config.toml
d_model = 704
activation = "gelu"
qk_norm = false
init_std_up = 0.0217
train_tokens = 1542000000
steps = 5883
MLP neurons of a small language model. Each row is named by its layer, matrix (up: input weights; down: output weights) and neuron, and shows model dimensions 320-447. Each number is 500 + 40 x the weight over its row's rms, rounded and kept within 0 to 999. Numbers have three digits each.
After each neuron's rows, "fires after" lists the tokens most often just before its 100 highest values on Wikipedia text that the model never trained on.

L2.up301:522514507493482513566463483474523502579475488507492509418550469433455539517534485506551515464476491531455559418471489528454442463528543502563489536486486473530510555467519461517524563500543464557464513516485453519591524564501510496491527543482488457449490515515551463523500452555508502471489576491582521520457462492587422539556549478520514520440467537578572376540486513532536485616469
L2.down301:492546447507545502451479484550452494538465557508469481456476536497444539463446486562488516460540488493534500468463564548551578499537624500484549518494444458504522524435458468518466466491529500471499505579549441442488522527489496499430460493500454497501505518556517490468484521484497508501537477481503430498441527485602451560497447509487508475466522501454493537493536509498465453452505
fires after: " the", " The", "The", " a", " \""

L2.up985:486571506468440505533422552475495516430518460479474436553449465532446460477549491493493491365558538475471476501516565548596472489476486476520581476461536477475498561494484512516558615506529501575522445500496520451454514475528512540540517540413516456504503569408511466532502484439481472463532512466554517518468492460496491549527487524475494481519468523532565492441547489490519550504486
L2.down985:466498436478547464500511524511568468516476483462516489530552493515504530580494522482556529432465421502526506503515479492480514399479551449435468523493530471479486526486450492474491437500521504418515531450541572557563400531517464473545511504511448545595479527440490560461475459450590481487466472414473435479499447563482479479511470501543454504449527482496486458495504502499509529497566
fires after: " the", " his", " her", " The", " their"

L2.up2261:457520459417484499465494495482475471465460541456487582473437467566488506511495514506602513508462454533462496426490569510603563510460498489506489454460571478482505530486493522458488484464512527479505509482506469534558508520507517501491551467432515422535465473487520364517509520485478496496526496480510461472580558561472461501505476463507604487472482479500483482486548515521530433451499
L2.down2261:450431511501514510461440535531462548495599481480457469533476486491465500451494501453578518471517600537455509557552547437571537487461507481457480458478556535462505469508522487552475480551489495484540539466484501554500531527536534424535496500446463538484490395492493478517445458480467518486511480469525459421568466471471464515478507450474562447466508509498518475523534494499461470510509
fires after: " |", " W", ",", " L", " and"

L2.up626:491528451459492485490544516469466468529549546459473510451491380520524434479468556525447482455548481537511455459464486493434566541471478511502504556506478541417464488503406469483485392565436506501489488457479466521486446506485480461448431466469501520494449532470461494453434492488500481566489550562492449454542547462438590458509480459471453532535442533527477457526482563512452525510548
L2.down626:498465492471424501465538481512459527524487522509523442511516489474450560484452415497516506575497523476558457477533524548542449560468624458437541404474449506483511485553488547516483501548513456499474452481492430483479521524582573614611479511517481548415497459604475453470443565442491502464484518497547512495443502478478490491490475474525555509450552546503521510546556477505513531480473
fires after: ","

L2.up560:435564547550513499492462549509500460469535587445522471520489511477550456505535556541467494525515484491400500467529464517471499532565528517469595554569484491554487469527489519484487473460444534441471467545484528476488514417497465537532531391521520549461496528516473494535520452546507535560492517486562570491550589536427507509477444512566518532587490500507506522511537482533485507509470
L2.down560:482501530521537507488497552538491520466493516592573470566533457548542498507469525497453460455483479481450484460545453487451483552510541449433612493475529464461448455597496485511563527588487473569444495474451416466574478436512469460482438506452517447470480506533448466543489485482459528555560494465489486509574466449566487514485557517456586533510485524460494465499535486434524464553493
fires after: ",", " well", " along", " together"

L2.up736:461517589464501484536489527506521527527537453457509525543499472562586508496541491478460543489489446535546478545531466540485519475470367532413589544485514512530476510474464545521508503535442534439510533514535555433467526439455498479462554395537528639482483501354477573530433505550482508476593523502593510425495536476500433461497511521531449526525484546519515437490484492513458478515473
L2.down736:480499413589496510525517536527502475478506574426565439521521405523412508513527538449508513516447482519505502500539405524468477498612515462485512519465463523589485429406450524512430438491508509551476527484481491402553537479467557465494498520470525434511549487515494526467421538498516485540536498534513536463518519483588499498527396538413490553477487518517603513430497510555418499469502
fires after: "ed", "-", " |", " m", "|", " Time"

L2.up703:444485480566476510516439516584541456513447537474579567479507544454470534451576493544425517503485521465541484477493459468500491534555453507503442470522482524466512570504447543546420465540501471511514502566518445558483463454441465508518543533504463538660493500553498506495524474554512486511497492484505510494506546460537564514587493549538519593474553475467465451456515530513418516457488
L2.down703:457485478451520489506503547470465516504573386498505550519488430482525480511473553557435526549553436452515500510492552483428444517494550550515471501508545543525543457533478496525503545504495504500519432471482557594484521591506435477557527455445500527453410524472535436547522562459481480466536519499450520518487514479448472458518361483491508501501539415495473450489485471516512464521461
fires after: "\n", "-"

L2.up1910:516461504516457509514555560508421495435520499487500470412545487495383501470491532477499503456564463565476517451437417564465440529533489476527461533519533470467444478581554431529588515509467497560504522454491509457545469480513479548546464555534458523500552550419492479557473486502580542448575514433513456502408507479500433518471498441528464580472604443462528438567489554454467525517530
L2.down1910:563511473435503531493509504453481440549489577541503484471431509544475477504486476496474487511502586463589461462535538514506579497520498485505520469429476582475493538568540530545474493475460541465500492492479461480439453490523451480505497530552538524456497459503448485538518457463453424494477467475477486506467444497451581443500563510476480486440465506450546490516445510499525484517529
fires after: " the", " of", " to"

L2.up920:536431458548553484497501490506476528481496535490447541495505549441440524497533473517475408426523482515499483396504470595481474521509443534460532498437501487447515478491516521533532498514530490546426490577625475547516499491501461521466524513547453499537539528539523499532503489518546506492572484478494519468531475492579515495463474526549505393492525508488474477486507557462512480491496
L2.down920:444545558488497481518563455499489555528465469508484434482554459445480508523414481592516514469480490498497529550540541508474519466427488536484510404515516500486579449539461525508496461475513469549454464459550512476472477510457441487558452542519576512529459581528491463484410514490544513462478439480486498520499480440559555493508487458557494499447479494494511549552500492531516468526507
fires after: ".", " and", " but", " |"

L2.up1272:537536493474434539544490515467521491521542485506465485500522539475458523494494588451436512463401462463524481504542464512494472505500629489571534470420450434496492583466509436537492461404438540527476545402497466539557538494499519494486467428518512518478534504508443476535512522542483541489536505536568466439548578526530460476469529514568530539481570489480500472520539509532503466485473
L2.down1272:543496503462512421455485482549531567417519527541447500503498459501603530509546494507520470536550497432562492499450499530488484529463424486493472537487545496496416518478471452582592498460546395462528462460532498494544584555543464488484583416541523559451545527457517442463478471435530584556503452496468525444487520489482471482521469506541409537411486499535480486485522551503479511516531
fires after: "'", " the", " a"

L2.up2192:486456516543578437538469485491499514434531522454510503531533560508478375491492547480523495395460501493473501458492503466481459448496447482459494552502486536451492526458520481511500477535474497488568489483485554539566461502443461500451445441525494514536485564518508433438510497520468524509542495488507453439618564503515475493474438461466505488601481463434490509457502560498509486454509
L2.down2192:571485471504429521569605463478569424522562491477425440518491498466509468452526463544495544512447486387548501533552501505484477505458585466500540418441511492484539528487468441453496510482454469485499495474514500492532558514488610514558519487530522505480523457448448456552502511449504467531521541445501428475453512510461504566480501538499505465439542520501528556485493511453537517458428
fires after: ",", "),"

L2.up400:488517457454562516503462511521468432462516493534467504530510488514416475477494516481410462541475485539520496505415513544389542467490504468445540491492432543457458485537503482477541520524482467493491509413541472496465517487579486385514499552475519540526466556495522492605488540507518494448505473464512488423471470468449474486488579430435479538496446562535481506547500490481552490474463
L2.down400:476501458450503503478446464480446515511552492481442595525466483535466462444598462506554525536549473524466460524476445533524531543522457483451496545520501521507516476544432553475517464506567532519516522486550519488515500532519452525513528463470531560545510512570479423429576529496519480482518504620544461555511537530506458508512564535500459511427509515482576467546525558513491548470453
fires after: " the", "===", "The", "==", " 1"

L2.up1923:535454376509500517471502576400537486515566506546414515489470485525535454477493497527471532515540530416555464545482511432530479475535521470577521468443531509575475533504474539473437478446456501444467462548552533475492513469490517544534483450593528562470477469487513499464560474544448531459563560540506468457521472485476471437491494468492485486516489555518464515493532481559537444498535
L2.down1923:516515537420470498518522504532518510556438498501490442500534528490434507414514547566447544495473532499446552513378465502516483525424452471561529507540518495612523495481477508525528532448476509527522518535485488497411523454457492460503533440498530473517556452440506535465506468494462466502474486548486589480499464435552556478515507559502458562523545443522459607464473493510489489489473
fires after: ",", ".", " (", "\","

L2.up2670:456501500526509520457448516536451478528517513477547444521497559567498476524514483566535585507518493451528525532482501530494462477543527512499490519544487504449498549556456564476470427540519501516565435480443452488587538511514482478516472524500556543533493516453500456356508499497436512441451499518515453529574568457472604424494512490522541523506490517528500423509586549519545501532529
L2.down2670:523503473488495601576494462486522472510506545469443490497416528509485522497459569540459469463548658543473510501443505470449488496431464463539475536534532538522476505538548510541526448456463517494492492474504410541489425446509610478552560495490513484490456512455498510502502466462584480434454550489466536519513507561548539528536562537545553562503579571487517511475460580487490482560495
fires after: " |", ".", " was", ",", " ("

L2.up2811:502544512485528491517514502494489460527429433505501554461477478530423498475457504490508553498538471504553441486481479518514458515515451564531525474454522464427495510495510562488400484489486460566512528418531541553523476470489537463546461453500502502515559517458551514495588438569473465551586454478502550476477503505512639474460490522511451445476511541527461436448562543500496476438499
L2.down2811:497476485490465585494526508580497497529520466536520470459480479422437565493517507555527486478417495499541526531481522471538492445454454566466466492502527500503551461484541550435530461414531506437522484496520507514509467556500509554626527488497578492493513474505576542529534501576489479505436525442490504439539560579419428498458470466520477459524520545586490545495506427492393436507521
fires after: " |", " the", "|", "\n", "oph", "-"

L2.up1154:541530425535501481496416488513512491477517474473454519501559469509511490602524465551476386478471531496527521502509471509458477458477529488607420540519427527485467632457476555476503593465536460526585542472434498539462457501523566443521422566509530552532536502501546443479467551493552590578468496517461562501424539483532532530569465460486484501483510600470496534464447463493527494512558
L2.down1154:464450541509552445514520556464527495567484453450542606533454477558499476476417569469520515534511464535540545468495464438471477480570547562521532429505497478540474493481491547495427529520542548506499562462528493488410510477432461510491516467558484584502463444442487522543549527549500471475540475487507458460524424416532443463429503419597466517509533521487475455445464517505519500503500
fires after: ",", ".", " the", " The"

L2.up2291:538457440595464505459513549503484453527485514558446462515484549510489482633421457486510500546505474435525621483465509522486476464511477489488548455471557480467492502515508561519422513437441522498494549490475538516522366476493563422450487468508510422518514498496559484561497479587561468525524588481515520512538492404465532514548473425511495526475497474465490570579497465516581502504505
L2.down2291:499525566445546494572561536496487450433551486469543557597512446456520522553488569542469498499441546494485420537549533517522517493515506454517471492553552498391475526476484461477481457486489456525492459560494492535504498468472517534481466520483527543490503437479552501550509474550497499533461436447507525499495511499457486507534529580509540518482512466495577497469485546535417473486447
fires after: " the", " \"", " ", "-", " ("

L2.up665:473552460471478521417474544496485472456526600479500571551562512524563445468432602505560527518432483455519501457486494506460588468500517527481538526489505528429471571496447479538537523511514500490486437431508469520478538561478493472508425477557526523557519487484555462496516459471552511488499543516468489527522509528488535514513488557497471514469398552484398424561537519563499531492546
L2.down665:485518533556490485532491446535491500502514511584483480505470495506511488533461445494494496509559429474507546515505477465527578488546479535466547499517563542484484499424537567536488486455583618542514461482523516549400502504544521494557579565551514519491490541534497486536434538527520451514510542485492552467565536515519459476480536456474544541425540494536509498504459546435494527518551
fires after: ",", " (", " ", " M"

L2.up2608:450510455494525506490515514487430469485514568498489463511429520527523439584540494531542523484511506484480502507513512573499503411524508546520452479526432456513497432452579551494542488514494503542526482472476403470515520494494532464481457487492510594457519501608459511453444475533496491543461530557469474510500500475513484507529485463529500431471488594489541531537524484497565485430553
L2.down2608:463473423490485466524529526572555467472522457527527530498486475519475462426428501538538544579543499476443493495522529437510524605471535550506477490472512504460492545514417510474458458445430488453504506463540483489554544501568571508470513475522425500457502516459494486467484484443493520505506464449481496519471479464472552579423487448466539512393478472532491406551438557514487529453366
fires after: ",", " |", " and", "),"

L2.up2316:524591496565552446503490537410488476509489526456595516562434492567452530538477481490461481491536532493508502454545492505497562554548453524468483525545466499460413531523522505511478486554496447484536511450556524531462525517577520584549533517587516578551477544484459521474546518553515462483538508558557527459462482480456517490520416578468534510466493488527468634370485473578545545520448
L2.down2316:567505495521554503529529483524459581509532488473462514511494480460523516555477547512519487470505487505525467535508451461555478479528519489451587418485559441547527487465489623489476490459474437455525440531508565516530516528441483489455597469532512455537536471505413487552493560499483512477474491447502426490504468508483466468580455464590469414522543524480503554559499490443548488487481
fires after: " |", ",", ";"

L2.up1293:485506436521483473472503556487483507546436427478552557490486574482565493500454439540476580493512532501440507496486550487469487519503525488526486511462454562492524487636504530498509496576539505567500504533441426490596515445476497520444497440563522532551529512487581495497582533538523491423503524497499548542536544502476477525447469526503545489563530529486572445527473522530524485523516
L2.down1293:494442513502501500493501370476526562480525470480446483572566556485520529526586490430496437502498479544572469538526440448492454479509542518468443549540468519528483501474539450489462514418532464494526441477544600471458565492527523492510555515448480497464556586556465506525508481527528496467519510494487471531468494489495499499512488486509477491509472524553465506538486509535486494501509
fires after: "\n", ",", ".", " ("

L2.up5:438586447505483501487488493533485436527459543462553461423498525492547521430543487506469496457494497447484501515511447483504474540486440496493574492502526462547471514456554460473445449527490543514483542550581444485526499555478532489458511487456539522497486518439516570484545469516468414465470509497568503394419557510444549534546529453489522545515539451498482562496539543471441514454436
L2.down5:537511507468502562407594555509468492433475479468541516535443420457525491450479513410502494558523464504547514485527488598485490580466480487471474472559478524440515479513566478549531505474558570513487486530450538492459578550509516490517444535522524513569451532446534535483489452503493515514460546518567595470498569530466533507458531573504451477494499452454553502455505471561528424461520
fires after: " |", " 1", " 3", " 0", " 2"

L2.up1231:519375490494486489537523526487515517463561488510501507534496488484540504536573549449538521527500498487527536493446517526534527538451471541516473516532488415476530571537493447498470541548485466522502475432433427490521527444428465639472502559480503593495527516531491535432460441532460559462448472432495466497468517449463503458431510430464587525484376501452538437525502525467556450528508
L2.down1231:480512451470490558455445470540540450506482455456496473478537503592473494448507477503527570489460496520542484463594527463522529582588521518492498469538509462505515447418444464491475543482535496542474520479499509455485481585515498486468452500513516553522500540487574511511488493517483472545439532509529461541521478469482533521458423546531524524546522530501525516489472494534426532470442
fires after: " (", "-", ",", " ", " \"", " as"

L2.up1370:454537423533505505466477449479485456520531552589475517543524545444452524489480505476484510527516453438465511517451433514495526576534556455494488494521480414530467475482533451452454413513543476479501466576532494492521481458512562479506512457561498527463548498524450508503474524517560501503485570482543565511551460553459495508506508428460539443518511544474505488539498519563437491523574
L2.down1370:452489451539476567529519482570503518535451542485568488453572395512479543566545474505435450419541480443405458508509419554457461534491526519571417520418387513463488574495558574502516441452509466485409509454554570477502555486482554551495508466502514502477558562526511493522488495559475456476422459544517469463460554481522535577518510512440481472482449583474486541522444520546557513463486
fires after: " in", ",", " Santa"

L2.up271:482549474485501577599494477443465506535510454510518518601566479456482471433481518474480553506474504473495550490433486488543483489493531496552588470419504555459451490482500519566487498430513563500517569459554403474508526488529411447503483483506498531503504486515457450541537476554494554475578488582500471519571495468451556512542504504528466483445513505499553520496494517503477446466526
L2.down271:477530555514539481525555531488537522484564518512467528492561393542493460563468500491539493472506533558561485568507509501526532510516446465520435500454483474459476531421476404497420484478503453470467522528515534454482539517549607499531570418504440509491556573477424508543493476453509533500472508467484498498521515511473537479430511493566449454489460487494496573482572462574536497553415
fires after: " |", " 0", " 1", " 0;", " a"

L2.up2489:541515507472502494494538527580476492481488452458458481501440498483470444520478524460492479481511429491489476512483595404414470429541575466537532455457490500487478474566534435588489546522469433410469481445524557590505483443534468541501464468508475557558482497492587501554535503520513592487429505482502556422529481550545535520494552492463501467550503510553516467518487506507516537522574
L2.down2489:490455455474488527484461506555527509464472441544487467447487553535512423575548509537511495501511465559511539531525511422558510538544530497477574554508515498550583440538524555468508465493573540466507500567491497463510520570522470512569522538495490477467478509471554558458510451436532512563501528463527476542480422481407463542494503491521534485506558503515486487523507503502465527511514
fires after: " the", "s", " The", " first", " for"

L2.up1409:512474538574575515427506554466570472449465465479508507489535576493485514521473473471498500497517490460546486550484559558468508445470525488545463478540521432508485442483427406475510476561504442534508622520501497506522536499504553475483482444472551464492509542461592524482524540458470549461393525521509540454416465603457519560506561537436465497509463533520533480499473538557512480526507
L2.down1409:414572506466506427497548561486411459524519473473483554494506594549578511495512483492548456480501532497461539512547425507507551479528417525506460586476425566527463437496535467460470571511531497505468512444418421461445455475511496500492488498482528512559480524450539513478485551411509496518520429525438491523541526417500499507474440451538540535486532557478503503559440450421450519516495
fires after: " the", "The", " ", " The", "man"

L2.up1103:569523554469562563505533537429480475447505484534471511493597608467454436480512497408459529562521537452442570475459500484495391505503525515539514474486461559464471567488513478597510466537494532483547459456412482388522442498499526488480505465498504540456544492438479478435537498521534512528501489576567535442445459565474590494553462487477541523550533596546535534491498542495455552481497
L2.down1103:488524525502524538503513521570501476524554503525515509542462481501513466555544474548532445496437542504485460527530459495433515540538472512484520537656530458447468487477488560464435518558513476506481580479496552466492429450456548575507479551525451466478509493512480458474519493448512545475483538526531429550489505476562489488458519431531496454518501467531479572536422445502510473455509
fires after: " the", " The", " each", " first", "The"

L2.up182:518504510430471504474524594558467491391524355530435445510449556559476525529467520526556496491469443507528548477521545464500505453484495515497427487474478520466437532541576476456531536490465508539450473385476506454531516425471516560490495571479480483523536448465535567546543522528462531465540475536504479518555450535628481505521449470484563461466487523483438466431554514469539522517484
L2.down182:418524504532478440447483482463497487474465509454493506469496536505591492520490447487416515518470517538519565542510571466574529537560472483517604476470520489503498459543517549497545449508584529535536525522497482501426527529594497533520479537526544512556447545609525507443437556587520453458444564492546473552473514519450473504469436477443454552482498506468581510548489533532511512563500
fires after: "-", " ", " \"", "/", " (", "("

L2.up2615:513545504521554490545530553486441467452533520493517473517494462471479429490505481479491491568492469533484519479447542513539414510588489477584531532466543515485464519439410524479354422478461467530489416482491531561572491430517567530570457452481568506562508543482483500551490493496506482568497521571481423455539504533482480530522512471456483441548484531524498539434533563465510478497491
L2.down2615:475522553493471557475514454498551490511500508471530428559493538431603473539447473507560537488435513599454423524413444443417438563466505539499482555505488498531415475556435561446564533533477520524467545474547524474477523528502570472466496555509517525402525441470529473470429435424494505480527491565494502481443438526497496506512455520498553463539478559478511498558443488559437507481510
fires after: ",", " United", " ("

L2.up2530:513531464472597486543523469497462505488519502502569539498523454516552501476508568440503487415466424594529512466528465527479521554570518487494518499538446545461480462466472509444412445546513587473525450416538517492543480532420468517496452480511431529481487633478487440443501473519512546543446517497529449511511402555492529452477437460516576525521454469397513466553511529374475557448554
L2.down2530:504425579583509416474556455511421567454547534492458507490540475486462496524532444454494455496515497430519487397480499505479540457511526454492422505406512426456553483444511453527553504492487520530493505488479449469560505495581551493518493513455544520509495496535470511537476570527463455520501501439521494409510517566543476628503477525528415540507478442600500479477430512506480512484439
fires after: ","

L2.up2125:418481486527499478550513509523445528468482565513488518460549426393438490462530551551506473491576424481521441514511496548482471494436495508499544476517580530539484505525478431498471560463496485520451521542510433540557547487495524519531509512542489483479473491513521463432483522493502497480485396511489495498531528467581486508484533536560502548494488516530506484491564537446487475393599
L2.down2125:506497493552536477499521478533529475466514487524473492500471535591548470468591535530476523539528489501445497502490513496537526486511497517524501568521504453453493445487517471428517452538432497485513485496523525449534568488476513427447514493503455536456511477559524540504552446463558570515521504483520621491552513444489518549581523397487572413497494569502516466491474469469534482482546
fires after: " |", " 0;", " "

L2.up1324:491560513440441453541543470482546385477491507509575562440537592510528572462489508474553538463431434409494529516529533520558509471441474537516478533439543544474478480522518516481456423523527499512514538516543478407486523464519512512493610474506541475512472490484564446447542519517448434447478511514519543460544480497591524503479465515457564428516457490588456498432415545454512491387539
L2.down1324:422434523559541453502567472465459446518465492401502595557509499473486525470447564527479500581528536475527546465551466489498423477562487495465470572467543548434554468494473478487512481497496462559416520482465491523577490461528513550565502453549570504535492483484454473545438498500522499531549497488478521479450512500522502475541583534483512561560484528433413536527522522450499480554483
fires after: " |", " 1", " ", " 0", " 3"

L2.up2336:428565509508534505549510516509526536528487512499484527518475549465424503421530545509538429522497499570529551513530576487454561521472491399501511509502451500581494510490437447568486521510515518530546452482533476534498578485537462584464505507478532514443458467492595481436494509483494512498514479418580489522496510499541501537508473507521490476558542525520544475551435495471452504480508
L2.down2336:513459495524451543466575479551553500499545466471534567486479488489495488535488491548495510511435521523536457512491532476527486483492492554521439473544597566461485465455502546439450469554510468503541478510593540510482527540541456492472459568502498483467488409470474493515515427489491491473468459551478455499520508474476563525493533488593509532512529568543434484483471399544557515536543
fires after: " the", " The", "The"

L2.up1952:418496484522482497509463530440480512510495493458433447563505504546415424470519521455429531541502485532459506470548570533516431487549509497458497521400505497520487534579493466570513465439484471562522539507502563502516439461475463482521512438496526476542465458385493504484472487463532538452555451472508525521512533470491494528486511501478535564496510525509553483526529497553503497546537
L2.down1952:521505472523545564551541452529514497448538493488522497526472527462535505495527560558533450533433452567497483571505505495517501480506407474483491465552503443526603499533461473504362605573515496485477562533523485471597450516498566510483493547508506457483510511499519496491563468503544528491529498455513513522416511394491436542515507461484442470504450544490465557511434561523507592419517
fires after: " ", " (", " \"", " |", ";", "|"

L2.up144:523572482515614496450436540425417506487517536482546442519483483444481505483423494525504473562527546421503515490498519480477502469501475511444596581438468445463501486506548481543524478534494501529512438584493474528547489513513545473510502471474532432479473479520478504510475492473464510451422469553472462440495500545540485537529539551460409422512448573528504473510484514414499571420435
L2.down144:478514527510568478593486502584510485443452534514512542485446522495459554529471503572453509490543537614569444504443439464537518475565487448489505482468533484531463515473535474429490507508498518466488495481555499507500528533499508481485578599463409521408461474500497531498505585441492479517494509502579467480607495493459439530488502531520538487445448533511410484419427487426537470517517
fires after: " the", " a", " The", "The"

L2.up1506:516578532544469430555492615474427510515484498504493543483430461490491451542528455457499566486521454495504533453450554460525585431531439543492491509551500483554557474458442508547428452482544524486484503458518489560506587497508459506472461517572546545507440500475523539463526506444491509543490485493443450482435545510531579491563442514472521509448482547535523484535466498524464515473524
L2.down1506:476462471477489431562431470424497452559543494523477480485593500539588466519501529470534563510508538529471567543477474500533514472440596515518445568525560477481460512501498422490505461501513478444461543507507579438469562490460489520499509503472498511480493541502463496490529492466480515475473491515567468520464497549476491525507494541451458430495483552480521515499517514466536539474441
fires after: " |", "-"

L2.up2814:534512541413472499610482582512497519475485427430510498503458471447570570475478474497516554470496495478509455488568534462471467499561443504512500531409629534489476460456468524525460510546524453473506437528494478491474533397562602507523495527514508517556516490534547462532494545493527487442528515503572509425453522456487477520431501521479478550564477560509478458447477476474507458499587
L2.down2814:479487532450490492434493505546500505466478569627479506501570506547476550474496471573457454531502472499528486593465461498537527414589461528509426479473535504502482551592575480507482510524493418530531508477470500580453476549461477415522501527523526538480505499478572527445510475520457521511490507570551487549530526487447453457498466475413572616441491524485419492558532511468500523471543
fires after: " ", "•", "\n", " 2023"

L2.up1227:525491551472528496515518562531486491515492506495498545563474504477502481530478473475468473504527437479488525464446564513463479471490436532484532544462507491456413505482532564473471530471409498553485417500471482487521459449461543560534497552474458491513461487559505475532513525532533516442480482541530506501544437598565548467507462542475529510468525498501493455479570581518490453462471
L2.down1227:520418487569477483450430476469467493454491476451482497425542528463523514464490511488545486471517448484524492462509507574462485483502606405472504473485478461460491530516519511549514481468551396472491498510504542464434470508510475577554482404510474545525524569491464497459471438440469518585467451566437510434530502498488454510495484515525374463518482471453593552417536534459453492529507
fires after: " ", "-"

L2.up1949:424498445538512508512434543459463510484506547480566497443490469466437457454525484565555468468523436531490475468540538550508447461497549496508519564507488561487482407575580549419535511427499575479515543460473458540505485500407436545493540532512510473480472540425455504473467472537454537518472475448526490501476411392457525576468462506451530506490481451489561488568484499565476476500478
L2.down1949:513475520483505506577492515566478434473439453527496480497569485553431486501484507485530510510546589525460453433491526433505527556487515544506512492441378431468459498516502476467475514477525560524489505527568577416524551494549548521565536519548520492473572554564487507457498510561480440466528446533514584492439463537541516450492495526480549504439477486487515497462456516520542551443475
fires after: ",", " and", " to"

L2.up2197:421498400513556468490483435539508444482507541507536538503419477479513571517528586491404466532477496508571493444570469488412505552497509457556522488446550513520465474510550507503521488542483478407491483519507470492487496551538509483502493467486436541514524526494492511438487545546529544565442488432513480447518393477528487432540401388488484461425492455538501477485525505471502522461503
L2.down2197:538483500484427579488523465549443510528501548467564437552514445515460465499503493482450485484511524492519484486449509522460499562503468503471566545493404483449493564439469496468505494490480436441487470472498589597543498477499488439458551501496504482499449511553544520481509481422482495533484546551531400434477539472510504485532623529480485521524539531484543567499436500529469404523516
fires after: ",", "."

L2.up965:487538480588479412525483498566512525529447494460518477527509447494527469527516477572506489420431481550463486502513549587487497537525512539400592467502439559497495428476458499539503576468510540489444517467573499503515483494517525471579454496439559521549453531539453534543475551505540514421530520530523423467498481502493507554484547453495467502465467553547498522448553470510380498423573
L2.down965:479547500410509518414517449454553553472524539475440559456608546546475505497449510453510480525495586576546482467491536554493501500572545483471521483435480526517510500434470505546564594488506481430413527503482483479505461558513477488452504479587426445493504549504462546478548510515488503484476469490556503472443541527510539481503491492481492397480450529420487516535572526533502468476569
fires after: "\n", "-", "|"

L2.up647:495514509507528454498523527513515457528585510484456511544571438520469414443504504468543505453480434503502499417534485476547547536475510492542518524573422522503463482497463456441507415552422485479577470508519465490532466496456526510472504551513488518462444513427437557472458516571419520476531491530537497470468574530504522516455394495495523533566507471413522454533495492549506563480543
L2.down647:541455509508493491466553593525440557441462435418482576453478493548448534508477445551490524525514543429542471542504530527461418472559499527467502439479508534501644470585542470511540515538389405513501525547469449564499514527577461535519489488481524481495535489470523472462530503503479527540555474428485571466425555474522448563446449540484456540519435453507544537467518480471529499453471
fires after: ",", " and"

L2.up1572:458541494495550473490514439511490512438415512500550462484556586487498473528503488474490417499483492506488527521469517473523450490501514555479498511539482526477475486533445534529558498521497480475534548449492483460561552507503495452556456453535490490426475515473472526418447461510538478405473591553425526579459525526519456479503456526595539496519487491523483455474471509471494554474467
L2.down1572:538531502427550503521523501510604432469546468477481530534515580524578537564542540498528501466469485521508548434559385454516491440523490531545482524484548442483537491490547508492489510457475501492539520503483476493503538510480513535461500464539474426486502406477556451554526490490494549513502490466534455504513557512546524469469496478518562499494534546498467540524543421547523467513525
fires after: " the", "The", " The", "|", "-", " No"

L2.up1159:511493481511503450448481481438470580576484554483563499566525505516458455488477476578493573500597456534503547463592507539438515516434466411488477507515508498467457484518541510556460428528475503474433475547596528438503503516512519526500500432507547506516451544537484550437455534484515485417544486438524503426522484515496497498481574510472452497539520468496493486534489465439577463448497
L2.down1159:597516447472436497502542480464428498436518499452546432495493476474526487512540508459475566489504461508532514533516482452489476510532462557521475502484503475544556434514525457516500532530493494454495529562519487524515511522481557534484469483473495462509429527520508532514531441514503477483490517504428489463437497431473484437461507491503515462524460520448493556480516512504500443522508
fires after: " |", " ", "|", " U"